{"n_layer": 13, "d_mlp": 1024, "rope_base": 2880.0, "rope_fraction": 0.25, "tie_embeddings": false, "optimizer": "muon_hyperball", "lr_mult_qkv": 0.4, "beta1": 0.95, "decay_fraction": 1.0, "decay_shape": "linear", "final_lr_fraction": 0.1, "batch_tokens": 32768, "doc_mask": true}
MLP neurons of a small language model. Each row is named by its layer, matrix (up: input weights) and neuron, and shows model dimensions 128-255. Each number is 500 + 25 x the weight over its row's rms, rounded and kept within 0 to 999. Numbers have three digits each.
Before each neuron's rows, "fires on" lists the tokens most often at its 100 highest values on Wikipedia text that the model never trained on. A number after a token or word is its count.

fires on: "ly" 48, "ately" 11, "ently" 9, "ually" 9, "ce" 7, "o" 5
L3.up876:485485500527487498480490470500530522500473477540500484478517442532531490474475499455517470473451497513450492504535524493502497495498522475517481511525477518492498485479511519514510473483496531514474473482510505457543514514474465501507537466472528459496540506527508505489511548480487445478506532491464470447471505465494512478486481511523495488506507550493529473522458522492486492522513

fires on: "s" 47, "m" 9, "or" 7, "ar" 6, "ap" 6, "fer" 5
L6.up996:474492496458479476535487504524495515472534464504455491494466541501510477524495478495502494490537496496508519521508504458499506497518478457505495553511521489487504430490490480516465461509518485534531487459519505487516548481542515477485490497490493494475497559468481514534539525446498478507503482501546520506515498465493557515526461541515485490542524517486504455486480489513487447526549

fires on: " the" 22, " G" 12, " W" 9, "ith" 4, " F" 4, " Be" 4
L6.up84:522489522485475519522487490506511489490511526491501476507496492539534510517516494495548489516496503502475490506499481528548523535496466487503489489503502507464469498534461472449551503522460523553496482548516510523518479462498479491499477546509499484525526486539498515504431536474469448518544491554513487535508478485496452480515533485444453539503457501466468475532524496510476503497481

fires on: "et" 17, "ot" 16, "est" 12, "un" 8, "-" 7, "S" 7
L6.up992:461460493522477457484497529518506493449516468501503494447482476514518514499538468529542564530458513521488508494501475487505511447497502502525467453524481461533508518503468487466498496470531520533523528482520531552489496510512485504509542507516498505498493449544507490478557474537517506537439512503501518506515504442460482469461498524499534503476518492524498466537505514504502517515485

fires on: " R" 38, " H" 21, " " 16, "l" 6, " r" 4
L9.up315:516520497461517531500475509522515523535480496517510448499514481470522468490540508474528520517504506491495502526500535507469505535525484470508516534488502528467504489482492490499466493511480541511496511487490515480529468535474454489534553509453496519526515477494495565513493495493513510494517512490465555491494476510483521522505515482486539482465510473471526472485516437499511538512488

fires on: "e" 28, "on" 20, "ex" 16, "en" 11, "ons" 7, "p" 4
L3.up257:454541531457513489487521466533465448476520497497515504499448506553537522447468492503505525471470494482490519510517503502474493487499505501473524499505486530444520509498463455503520524523473513492514480502518464474504475530512480569514459510521536492531515536515521492483488472543544539501459519482480501500470456542454514521517526491517458486508520499519514513515506521468504468472521

fires on: " an" 14, " is" 13, " called" 10, " was" 9, " against" 6, "ly" 6
L10.up988:518497528522496509486499501477493489482473489476512480492528483480519511540514485511545512532474509482479518499497535511521508490490486496503507485557494539486473546478570549486476480480561503520456520526448479502480483521508508505513514488524558490503525512477552505477491496482446475505539505502474480477488475522475446539499461493521543512508507514490533492493491473470471453453512

fires on: "ri" 30, "===" 22, "20" 8, "====" 6, "y" 5, "ic" 4
L3.up881:541486471519500516495528494490486528524506508458499481478491493522522521526520494479494514508511515549485503540446473485482508479508506496546507449511539517535498519503543467503491498509480491469505468449463497470532492494460511486514484474494501486500522475459531527429520512473488504516528517468548453511462505469506484513499515503524500502517476460505530502491495488554502511473502

fires on: "ers" 13, "th" 10, " l" 9, " cons" 8, "el" 6, " th" 6
L7.up131:516519460512470492514521461507524476466494486509450547502489483502493516526512496478484482539520541498485510510527548525482455503472452507492503466530485496511567469506466469503491495499488542500498455488478504520514482451466516521502522492490539495527476503474526523497495482530516485515483486503511514512507497526512515512466509509542448480441522488475506495493474542470488579561526

fires on: "," 54, " was" 9, " and" 7, "ices" 5, "ation" 4, "s" 4
L7.up263:484453463531517500494494550466475486487496496519509504498549486509527469481521531509548498522515586491490505507519492508503463464461495493533466502476481469486532498480518490501487488498487442477484546529504507529475512507506486515510481493508506507504511506536478521548500473523499477459493496510501501491500535510460483536440503529450497483490508541568490462493505496545499511477483

fires on: " was" 23, " is" 17, "k" 5, " were" 5, "ly" 5
L10.up866:466521529497491461466516466514511497489488502514523464503507463491496495533496513507504533487512515514507515479509516527519522546465449463537473517481485514426515525488487535474459463489489514504531529508535499474498481503522480536521542502464485480497513523490511472478522536473431483529537499496501519547499489496488471478523499534532565501462502503507520535457509497502529480474460

fires on: " " 82
L8.up931:523525522473515521550517498460512536535458504529533505503502531499500495505473479437523563498487510523518487498491481470496470536531504491517497515481503468456509496493483539491526516537463485464517460543514545492519479460502441535508524480509477505498473500458524547503483483534539480504482465484502486515496515548513514506534465522511521531535516505529470457515471519503533529526467

fires on: "0" 25, "10" 10, " many" 5, " four" 4, "en" 4, "ight" 4
L7.up380:477520475511499529486496476504477491514524483513487547493554501507501488437513470526484523507483465516511488458529516522492471494503466490483456464487530490523518467484539529499490515513515519512497470516449432487434505495493490493533522475512465537549548476549520469459529520489503470496532502516473483512484483504519497524467515464488468468474490496496502471484476560502510521519473

fires on: "o" 20, "ines" 17, "ie" 14, "ina" 13, "ore" 8, "ic" 4
L6.up926:475512506527488471515508490543503488485489491494471487437486466496497525527501475460463478485464489481535544515486486544512515519497464501494492481552497532521547516497505522537488477500486500542488482500463523514557555467460493485490512480511497506465502485465530528526514504502507481510512485510506462499472464465541539529520491489508522542485491470481490514490488519488481459531516

fires on: " P" 43, " H" 39, " h" 5
L9.up245:473487489484531478534528479498564520470501489451537494500506504459523490504445456491512477486471505483517509484516550505488542513549468514493496518461501529504465494515517466540524503507519546492511483495541510476457505557462509491537507535474555474523490479480508511522516484503526531491515536488479516486509473493483503453500459494483494535507516470498452529474515447543472548503480

fires on: "ations" 14, " S" 13, "s" 13, "ers" 12, "ars" 6, "vers" 6
L7.up284:478517518517492522520489485519531507537490538491531501463464458526543558532518487489513508485526503484491473521530470510484472515492510458492527494473456490509470492481515532473449471516488481535500515487501504437481543507449510494516497549477515515508517528510497518516541459465487489457475451544521497492485493489500485509496484511488475512477492478507492446504501526480491499477501

fires on: " in" 58, " In" 13, "." 5, "wards" 4, " as" 4, "-" 4
L7.up329:506487494493517504494493500474463512473513522479521486487540441481561504543522501505524518513466508488475487491553527476491483456525528540509534501480528529534527490499477495447514498540522450500498473521545466446517461517525491532536482493518532523479510438476500521494491482472444522491484526474519485537481535501500489496478519500495502499498460507503452496496486469514501547538474

fires on: "p" 18, "it" 13, "un" 11, "et" 10, "b" 7
L7.up980:554529499489486512499479485547527448462483468547530505541476435520522490475507504496516502511454534554486489512538489518505498453442508521494500505493479501539491514492467487469481531509447490502506508494554524505470489544521510511504529495498512513481491466541470524426490495534537520537467512511491508506493518517470517541495472487535504486533529514489465486544514514520511479554505

fires on: ":" 25, "-" 15, " as" 11, "ike" 9, "'," 5
L9.up103:521499478475553510483511460473523532500472504528466520462539445506494513490504525486463514494506514501470489484530491544476507481491482511527495471497507484548515458544516491475525516512535430507461505528544485497531498537524496513499469485526525490501474462507500517515507468480460462479512473531486509489501526483507475512533477526471483478519526504492533489487503475506494512490482

fires on: " Al" 34, " al" 28, "as" 7, "is" 7, "ens" 5, "l" 5
L9.up512:504529504493454520537519514544442506456462457472477507478516478468461486525498497538468537513453520468472474492518508525509510491520500508492487522506485533508509482448483460470501461514507470499458481526534542499504511517509446494518499494535504514529483496501494489496514450503496462517497517491537539517534504524520516508485517458508464519487493489476480519474513465516496493500459

fires on: "if" 23, " for" 18, "echn" 12, "f" 7, "rit" 6, " sec" 6
L3.up474:449452480450463492556525510453473499480478432497499483486560511462507505550492506501503489490541505510510514486490504503534541538470511488541511514510502494551500500499519489496531510513448499517491469511502477489505459465530510467469516491497533512477545530487475514487495461553479463512496463496490456517483472521490489467494513507507498515499487466527514563514542549507541504506468

fires on: "y" 25, "b" 15, " sp" 12, " Sh" 10, " " 4, "hen" 4
L10.up208:507514509500516499502500487497529516479520537512474519497490520528444527514537513497512522482512485495460470506508495511488476474512465505549512513534520508510492510529456487541527479522503503513490447498459541476476460535547516486459502527471454502500514549471548495480521490503445516514537518523499493521476527486520490506460507500570549473512507450492499486493512480519475458508492

fires on: "20" 32, "ish" 6, "," 6, "ian" 6, "aly" 5, "19" 5
L7.up511:485480496456507514499499509480507509478534528493495524531487543491459480531427483495490475504564505492497493550518463491475505526482490446458538525493509512511503454487518477505501506512525478526479493525435509479517433457490487509509540432522531502498522490508484484481512439534493521502532519518479502482469540496524487490478482509481522503494521530505506502460476519435513481503514

fires on: "or" 20, "er" 15, "ra" 12, "in" 9, "ub" 7, "o" 5
L8.up315:522513500520549493510505510480509545490506513548507486502530515471514500493460526498469490555547500508501505479532494519498472526490508541509464506463474509525478478489461506512491490524520475481507485460517499524495472481497475521484533540487526543474522461477511492523501521509474470489499495491517539491466451473492560509477427492480533504519462511467529525455552485507496519527534

fires on: "," 20, ")\n" 12, " where" 12, "\n" 11, " and" 9, "." 9
L9.up671:494474462489510508508440484505494496487504484520509468479506512510513505437460521490498496500485526503518494463484514442518524523497471512504502521481502506518527439499512532444474483540474469490484535538522511536513515510503462511548539484483498511497500485487486536490552512481516466448496483516504486509459482523524469501500501525500492495479514495451540483494524462543497500517523

fires on: " G" 33, " Al" 8, " A" 7, " R" 6, " B" 5, "l" 5
L9.up361:517501485459478493501529487525447555527488473509564458487507475545490494524513453469474527521470492488462511487550525576482514505519505502542531500511534507530513515501464527495475517490493532525512567494474511477487518498491457504558514508499483483500509470516497492441461472500541487466487511479465527513525508505471465521555504507477484508462493503490520458492485463465511447551518

fires on: " of" 28, "l" 15, "r" 11, "i" 8, "s" 6
L6.up697:517507472467518494505492503493492456524497476460503514480497492510515478543500532510456463497469560532503509549467498517500499510467482499492463494541492478489471472554475516540500506551543491498518494486492490507500502503456491499562514494488483511486489490489502479425547477479518512489535490527471497502480482450502497477480537465460491450507505520514535518494487511501487510509466

fires on: "o" 19, "ief" 14, "eneral" 12, "or" 12, " San" 6, "ew" 5
L6.up1016:483472509539564535529483501496494515510474532483496536496448547465468514526505546508472515491450452473480542492518477504487505547499524505472521535478507556530497494454465573515520498493498494483496476461494547536512484498501475502482543531438501498473519482520523531525473475483489488491561516479521510484477514505519538505519512526494507466529498555485480514512502479504514501550498

fires on: "l" 27, "hy" 9, "ed" 9, "il" 7, "iam" 7, "r" 6
L3.up46:492515506529504477456458522474558507507526503503463474501529499540442539497489533451536524486509483487555482495501518536514499520506533477510482487490479511526560510545511479505510486544485502544439497551505501511524523479464481513515491480495509517511534511486503499559502480503442457503523508521504484512475511484507501518486510523525494522471516495493499523489523513484492450477512

fires on: " M" 24, " m" 11, "im" 6, " de" 6, " en" 6
L9.up774:496477504523464518527525497519487500495518508507495521526482525470499455543508488489492491496476522474532528487530499542535509475509511508478499529505517523558517492510500466506496462506483527494529506475487504490554501540532504504519483506474502470546519492468535508487484489560481484502485519545457497497492506507498468516435524476513473474468492503468506539507496476488432495511503

fires on: "19" 19, "il" 11, "20" 11, "i" 8, "r" 6
L7.up926:460504471492517493525518532483548507456436528507448524499525536469507487494465553507488497503522490461500469483450474491472480536474489498490542470455500505515475518462471467510512490519489502528532506494443493482520507466502542482486486521512536517503498487453542495546500481501517465542471449562535511487512455463455507516499481514520483470458537480485507470537541501499494520529504

fires on: "," 14, "im" 12, " in" 12, "in" 11, "ar" 7, ";" 6
L10.up686:502472531522461532463483462495462513523477469500489515487517474499458516497494532497488500501527501496513476494504467528497476501528517518509506481479499531536519517498531561486522487511481498533492558518535524522504498514536472493494475505563482485523510505476513515499513511481515496470493478493451455484544485523477505493506491471493485539513518533517511518515538539500522482545524

fires on: "r" 11, "t" 10, "ot" 10, "at" 9, "w" 7, "a" 6
L6.up119:463495467488487492499518509470498461526514512498453503501493530546506493522473521471476578536478451528516510505469453496524478503502498493522480481506530502485502504439520464536510530496504490457532521488459548489505459533508509493442518484497461499464495499505518473510494515498504522521507519543513497499505519461508497489491470509485495487503464527482482477503536534526487521473518

fires on: "l" 20, "at" 14, "k" 9, "t" 7
L6.up909:425465495482515487494505487474471484506520496527465533528491486510503506466491479495498480520467489482491520482505494519520504520537477503522454506517509525496506478498479456530500564497511523483498540489486513493482446514529516496467532452499466516513473436528492491499514507495478474523454507517495505456505502503457492496503503492481482457525464484486505494461513555543521469493544

fires on: "b" 23, "el" 20, " down" 12, "ted" 10, " up" 7, "ind" 5
L3.up863:482457506514493489504495449503569510510540509489484525511466496514449476506483475483471482483508532524456539471537508491502473516489491477500485502564469497478477461460528542530549483515482506518493516544500525490449511504494511553507504485509537439415520535480505467500507510531514517494527547502512487515484518511456501504454508513486492495495494468448459498477509489557518469497468

fires on: "," 96
L8.up204:539506501500530523504536481472471474498503529515488509526499481508469531490518533463522486546566519467482554507509479512534530481490517481507525483468539504486494431477481537491529518529522541468492501488490498535483428518455497462477525503521503482502469508521445498510510503531498504518485494533476500496524519526502498517499478532543445500513500495467510480458516509471490491484488

fires on: "os" 21, "ed" 14, " " 10, " c" 7, " post" 6, "il" 5
L7.up264:469489488517477521460491482502481490502492463545499499549509515494474494472500545483495506527523554513538520488509452541480465474504517478475477502454496518491537496512530510480513483528507519494489508523461532465495487513504465491543493458555537494514552482498529523511521505468499489478527511472508523539514525484481523526510508538471503515485503457467543506500467496471471443505491

fires on: " M" 29, "M" 14, " B" 13, "ar" 11, " |" 6, " F" 6
L10.up714:446495499486512530507491543489466476484504464521536523536541499506496465547524435495506524500522489480466510468483535487520535533524487474480487521460504489513509481509492491493497470515529479553546540478500500489458477502520472497529505528479503493489524482514513532485473504512520471489495459485491456516534496514528501494470496491515505508509480493502504487525535488499485465496508

fires on: "v" 18, " ac" 7, "p" 7, " p" 7, " C" 6, "t" 6
L9.up204:512512504493538531512468502527532515543506527508525529487511456497530523448533431530503494511457476563468485534471515490564525493505461491537524498493507475510522481495557499464514517492447524496461507518532516527553490496481531471487514499496498494525517474519457503551493475498484495466485512510505502476461503554467484473470486521541466508509477513492524496424502485502503476508479

fires on: ".\n\n" 51, "." 26, " |\n\n" 12
L3.up436:506487487488532531523511494442510558496504496505480487513484479523545499516502475485461514483468493504512506520520521490480548515493469479510483495469496497500469513526475526528482463529518469506505486529496471487503502545484531546523488550530485517487506496469489527528498428495562496528450510495474524510496518495506544494499502530458509459518535518508507530489522485497534493508520

fires on: "er" 20, "or" 11, " one" 10, "r" 7, "20" 5, "ect" 5
L6.up661:500502501499495500488554500513520503470506477530436538500443520524513504489453547515547495475539511501461507509516481522490507546457537515479521482496537529506486491467477496510503504511551494531493488508464478523522497485511497474516498486511503507510500469516459489445452545479523501545470505513492488476461480519488514499472479524508547480474529529484520465522521510516492524487492

fires on: " d" 46, " ann" 7, "v" 7
L10.up820:499500476515472530452475495536538483532533489568510514511523500499488536473529504506525501478530497529440462555488522464502488459433473525521479507498522492498508459478527491426501495495509507520494504482512494500488507505495450505528504485547502431519518535493506516490513490504485470509491510497483486510449501496543530466476484501532504497495493503513487464464505493529502456539519

fires on: " " 33, " \"" 8, "ig" 7, "s" 6
L10.up330:483524541505511511519470494499545501496483512469476478522520491484514489486499522518502512511504496498535556457452508532503480449507537521490519489489510486495510490536518509512495529561493510512510525480533501466497479458506437469545521511486499545495484517510527498492497506496486480507492537541499515503465468506550481499499505522479497481545493485553489463470530500518494502481454

fires on: "," 92
L7.up665:518493508474556488527509540523455521511514501512455499513489503489528516509476523541530522495515548509505486496489443514507499501508464483514478475490540483471488515476510480506511494515476504473525497492510550495533480484513496491501504512541520469501527535471515517494493487496521490505510545493503446490500512509466477514524513493491514469528488502521523512494527535472473575489518

fires on: " " 54
L9.up11:554527510504495520512541503517515503470498506509536421461512513474541512449468507480510517482477493488487454517465503465476487517514527489507517517519490445458496470502481498503516536495522498456529499499507527516475501510512487504531500484524520504497509507491501545482472467466519466479463511503535465492469501505503466509525487526511464476520509488494540501463495517516500504489480

fires on: "m" 47, "ec" 8, "sc" 6, "re" 5, "'" 5
L7.up148:501516493531485468561514476486494493554484504487493541471471486483507478543475499517511463489495526512521511472484505539521543500486536496520430483520503463522482489529486506485534460511515542538479536480483516469501515500491495544527527482493505456491546530494489515492479460484464476493439459485480466507506469507508496531505488487511497514514453449510439468492535495535517509522465

fires on: "il" 25, "c" 12, "urr" 10, "ic" 9, "m" 8, "en" 4
L10.up35:471486450464511533532504485535484507473495491476517500509489518472508487513454485519527504532527513498504538487502508519478527448551513463501502450474493530506513487505485466482505546491503537505548463495483508507493504493482514510548509511481477519499490460527507513508453485482538492540468488484474501475561476528505481547510466522450535509523509480551486464483513479493471505527528

fires on: "n" 34, "on" 8, "ons" 7, "inn" 6, "k" 6, " Total" 6
L3.up963:514520524480512504503494490491505469473514550508531523580516497529507520452497463491463462516487482482515483526500510508458455502490544540529489501512474477512511499487474475543496493490552518519482529484521509465506472526482527517509486497442509444499496518494445508501530484532494508523493504503479514520497477548477482526512507512440489479450494505499511446519509470466522482494513

fires on: "," 24, "ar" 21, "m" 19, "n" 11, "l" 5
L7.up646:496528515500511499496483437516440471523522483517522520536523497464522447505474507509506525530526483500497493497484484474516528538505494471460534456449524494491464518442492477511495489470536513527501508533504497517473555447510461518506521521512517497494506479506478514517533498485487501498493518540459508466528499542550519545467465513504510489492482457509506508505501518512486448543510

fires on: " P" 26, " B" 9, " M" 8, " N" 6, " H" 6
L9.up631:489511544440512548518543487542452496488522498469512498439498479496467510526538479526544489507482533508484505538492548561520527471513493477471529522496508506514491497555519507563475516526503504463518510456487514491472544513458474545476480534492524498475481434485517516476514523506518491500548460483509548516490487452507525471495511514501502510510499469493487494473485451503471522499499

fires on: " and" 29, "," 16, " would" 10, " can" 9, " (" 5, " may" 5
L7.up45:495470475474495514456459526486459461500488504528549456531501540527503495505507535513532491512487514478508504511546477533476482515461512512549494490466523490515518486453519490500506501514489483483541513472522502516486506503490498442506465526503500525457485544531497509545518448495507501484502482509513537525502499530483509528476503482466471537509502505494560470522495488487493511530541

fires on: "a" 23, " Le" 18, "on" 7, "o" 6, " On" 6, "to" 5
L10.up433:490506515461498527474465495506507496479492490500484443494481481520481527523507513485480537492470524495510537501500487547526471486498471513495491489531491463507506553550537529487506478512497508474493520494507463498517495529522482483516499485515480507524505504519484451513491488496505447501511482511501490536442537486492503530548492461462494533484489477503510476510501542535488425507474

fires on: "," 80, " and" 15
L7.up584:509501499513499492508503519493504466436513505542484515462508480528492519531536497480498549520501522493470489486532470470484486500443495491543502470501473518541485495484491495462539535507445490515508551500512483468499511487491463503469465493499487522531513530542511487525460529534494466522498463504519527457513525517480479447462487560501512505490461511553503546530484501517500468518494

fires on: " |" 30, " of" 17, "er" 9, "r" 5, "ard" 4
L6.up404:503517444472474513554519522496492445529490481508524472495484491469515507525533521548494473483489520536509510533520477531498495488495505520500513503459532497510525491519452500505460500547515497458551496494493504550482507512520515466501513527499492560534483508491463520506488507473484488482540523502456485540464472483503495507494475454491480468520463493443518502520495487518491489508520

fires on: "0" 33, "10" 11, "1" 4, "25" 4, " m" 4
L10.up117:494478490533523521503507464552495518457540497524525533495530487500496517479461543472535527504488483498491497491497525520524486476509492505467507500520503512553517501497520485450524484451494521502506478531473519530488512568490468515528491494473441480514485522523498486488541457519505507506488485466486493504484499456537476455483466482478524423463479490493477495438466532529506472548459

fires on: "g" 19, "s" 18, "al" 12, "n" 8, "ied" 7, "ar" 5
L3.up258:467546483525469522485523441499509504512501476512473509494486491496515468530538479488485495500465463446519465528498531498510503501487461496482520504513495495481482521487498484507492511490505513553471481531461479504482482481513511513507543486532480485507512526540446505470536535479513531470435551473497481473524487522516499472542500517464502486510499476489510486479506511486496438567504

fires on: "ight" 18, "g" 10, "al" 10, "ia" 8, "em" 7, "is" 6
L3.up456:511501529467483448515485504497542540522504481447486490468495507487475476539517472484493517493533482497472516559546510525529487477512489505458465547510516501542507463489486501472518474522500501504478509481454448477537491481494489479486523548488536523462540510479535518489469469448476498510517528537533494523477471477481546493528496559527484527501511538479513506513470501483469515463516

fires on: "il" 17, "ist" 15, "ivers" 8, "ation" 8, "====" 6
L3.up642:507485469516530512565487489465529507489477511468485515518508516474520536510495521489501484493467532529506488526489466473479468492459514499526501468470464480533477505484543536463466469500516509554491472496489511526486484474491481468472457510492470529527497495511480469484489498520466508533558482500527509526489515505487500522475545526508535496501501515516509504463503519548473449453495

fires on: "B" 12, " G" 11, "M" 8, "v" 7, "ann" 6, " M" 6
L10.up822:534507477471452491520497509513484466523506463480525480524495476517511443506513476490511526468550498500469493484520508505525512501554502467539497475505518486505471513499475504500522508501478520506523497520517489490469507502479491468531500537485513473491491444514525495502488516487560458483474507455468526527529505496497510446522500542524480466466494564501470515473553479515452496506507

fires on: " (" 31, " \"" 13, "^{" 10, "/" 8, " " 6
L10.up591:493530495510521534513527488504544496485510507512503501480534477479486523476443509497549488496482506521490476502478496513544490481512466478498504484483466491500491528477515489537538531474539518494459499462486521449452529530484525474466472473532519526488522539477528444502488439512495479452503495523524475531531458470460534493526498540535452520505498449479524525461519476508490529487505

fires on: "," 49, " inst" 5, " n" 4
L7.up81:482463494491535480514482509552434479494479472503490514488491507472445458509451526549515522487460481523523453498509460489514505471520465477492528492447539455510508517498511499497504507504484473470536515528535434527483515497528524487523508458560505495495513491513563497487525490464477527511499489485477465494501518495481504450527487462509463487503489517516526504469522535492533530558475

fires on: ".\n\n" 37, " |\n\n" 10, "\n" 5, "a" 4
L3.up594:493539506481496491569488549470490534506529457517498512506476523480539532489480496532500504465464497484497492495520539482492509547475449515495505458459505472509499527550501538503461503503535497512494497507481474463496478541502533524497508555526522503488504481479465471497474470506543502521492470482450501512522523467522520487469560494457489475489530527503514476480546502490555526535501

fires on: " " 20, "===" 10, "ology" 9, "====" 8, "ro" 6
L3.up526:468498496521504482524486504509482502518517482456489539468487472540496494544494544508525503455540464544497488513459448512527506484540487531492471488506491479451482521477516520505508451504503486467468495521496511484514455527470536531495506479512495526497495479452488485498526461539461567520557488463514494564461506492521495544514513504479515500517514505489490487489490507521491511502509

fires on: "-" 25, "it" 14, "et" 11, "ist" 7, " and" 6
L6.up257:460532488509514512512454489528537484457455546498524498527486482487519459535483514464533512542483510496484509550558507494474484482514462497500485494540507502533527488479498481466478514468505489521526490468517473526501444503482488488502489464534507491525505532475524491492492474516514529484491483485423485490483474480512530474502504512504552483502513506427494461490509556503459546505494

fires on: "am" 14, "a" 11, "in" 8, "an" 8, "j" 6, "n" 6
L7.up151:490511529484500559500495499563518449475499523486504503505506487544473509493548475466500522521505464523489455446418500504498495475517509488526522450467515464490515488482492482471531464468526525525483511479556533473464502494507530482533503496515506523533544483506508506489501469498538500513489463475502516521487475536522448496510492532513522500483467466511539530478486555489476558502506

fires on: "or" 12, "m" 12, "t" 10, " cor" 9, "ter" 8, " dist" 7
L6.up262:442517529480502468459485517471473514514507464507505515527472515474498467509530500548470521505517528464491498529543523519515513463466462476492497550501540475491545463513485507524514497523515492514485533504488474465489531491490529521517505509503489512488458506504498512503516497509474509469494490532493467485490463536505527530471477490471455444534482497484498475461490479488515509533515

fires on: " J" 70, " L" 11, " R" 6, " K" 4
L10.up386:475509463511491527540498550462499515492477522518506488493506466480504492490496499492479486528502480475497484522558508511512516482536494494502524468521470483469488511428496458518548518479512528549530526479474526502491502484500530538528480530544544494471494475534511513507466480521506488497513456529475497524548548477486472530476469468479484487475523475449489522518511534503512561502515

fires on: "at" 23, " However" 16, "owever" 11, "per" 8, "hip" 7, "se" 7
L3.up626:554447501457488494523544492489505497499516502521483501487443468513514537496508518518500514464506535492494524453487497507537502547476528514498495475497502499493480510488503492478496451500502498519493545512519490494512535521487489544558517513507511493503490536490482513496510480525536508495499522506435494512555508489481505491497479475488488509526487536446501540475517464482474479482532

fires on: " J" 28, " M" 21, " R" 18, "im" 13, " Dem" 4
L8.up950:510518476521477535533544519545455529483500493496498491510522529489466451522516506479452456494476519511482508491537506507517530500539507484509532447526473459494500499490505498502538496520494522470523472518500488490499489492466510513511478547486466493485523516505496511456475545567554482497480494510461519467517499526497482539519460484514454482479502508493527517535517533481503507505478

fires on: "ist" 12, " by" 10, "e" 9, "il" 8, "al" 7, " and" 5
L8.up176:517532528497490551527466496501504457505472486493482475506501495478530506530467495488466535538481502486499521538514501506496491507515547491469485495486506538536500479462552481515510522521503511531496532428495484481514486498468474476520485486484522531507480500479481511512453468456520492479495464534521511477520489524497495502478502471497521471477490508488510471485511526528496531538503

fires on: " " 56, "inal" 12, "s" 8, " final" 4
L9.up471:505487502470512532506493539493492473496452491493520526520515505495503487520519485505508514499493504517493533514498502511495432494544521484468484486500493462474509482482496520503517514530489510467474538509529517534493493520522477485535523512487476501463506448498495521464496463524505497561481533520537451535438489510490491522520492532507496515508482445547501449432511471451533538494518

fires on: " P" 46, "arn" 12, " " 11
L10.up266:535491552492540511538519485520511462524504515508490457508481519534498502510517498486501531472492550485508508527496497502531507464554444500536530483488509465482510511480466523456520503488486508532484444496484519500454500530510520466490483472538502534511498522498512464533504514489488489486507488520527525513498491493481520491492529524517536538503464505450511486497496496528479460459539

fires on: " when" 31, " so" 9, "," 8, "if" 7, " that" 6, " where" 6
L10.up421:470517489485503496493476486541486509487493476510513521526505482479486506469464524464503510429514468530533465471470500452454511506503449512523495535502535503536504471526555508468483483530479526553559481512495562495500539517473475521500523494518500475505495492520535493443499497507518490469495476522519521541499517469541491495518508536506544518541491547482531469477488514516511484500456

fires on: "l" 27, "m" 17, "r" 14, "at" 9, "f" 5, "im" 5
L3.up199:519564525505533511545499476480496529479540472481498555460491480458505525488472534458521453519501452516480515501489468494521529487469524498517481476514479493480488504497486516485532541479518495550504561490477471526536523481528478513495462493511504532535507493498462508483507491449429438490511552506499480483484470456483498521527488506495493480536508523537512481530505455509472491530518

fires on: " s" 39, " S" 16, "s" 8, "am" 6, "S" 6
L9.up495:506463506538481512483478472531477511504461510538514518497450489501501496454528444486502549475519516519485512499532541508449489477468512529502535517498464487515490502503535495461523500484500505524512498526538552468502512478485516511549495516492479521541490483515498503511523455471474482467461488506526490484488490537485476538524481513482492513505497502506451423482488512516528543506544

fires on: "om" 13, "l" 11, "m" 9, " stud" 8, "re" 7, "d" 6
L3.up70:506521466524482458538512452508482538482505494504451546495495498548509485510508467480494514524514472509474529482483474505518538501481524516500495463505488486490542521509477555531579532493518528551470482449505498514518497541488476491490478523519516476471514469508511500514478529483513502533483536532487476509460514502490542498521490513469535468500468485537489438484502475520511505495441

fires on: "18" 14, "," 14, " when" 10, " to" 10, "19" 8
L7.up625:453473497472482496524534470488533492513444453489521500498498509486482468511500441479474518477548553492526519504474498487500478524482464505465533542492479526506477507540515506531514513482526509492494502522480497537541482492505414441504549516483521502506551493510461540481518472525495498499483495468522519460515467471514479485481482460516506486493528519440498487521480545478476444472489

fires on: "en" 19, "od" 9, "il" 7, "ivers" 7, "ur" 5, "ad" 5
L8.up933:473513509474498534490528513561524518481474508492463510511472495533502513491481497476525494538520510507509484541483496535485517509511490492510499494472528509475519487481474491512530509500549510497548479521458501521499504509477475483531514549492524483482486469470509485495499499497540523502492547472488463511502484505499551476532481552483507498485512522475525443501484462531488526513557

fires on: " al" 43, " Al" 36, " \"" 4
L7.up655:463491553489448507473521503514490507517488501453462508550525461510510478513501521553502511498518509538490481478517528529484510512502504494494537487440487512538511429483470519513546497502508488488523480517511546452516462520487470470476489499525492530492521501473543507480505516489528504509484507506481510522496510444440507498468497479529516473479503517463499504488502495496480427494468

fires on: "ad" 39, " record" 15, "ot" 8, "ort" 8
L3.up40:523494514461485510531516516482536487446517505532475506548507548529534486505492497493524464498505479519517523509502432505510460496499489472499506518442471473492521504428498459519465502445524472482534493492527538485477498499484541535469485488543546450497456462531501481490555477502496483538542510491489521505522481527509471510474522548478500494505478468535485509537480539485513507537484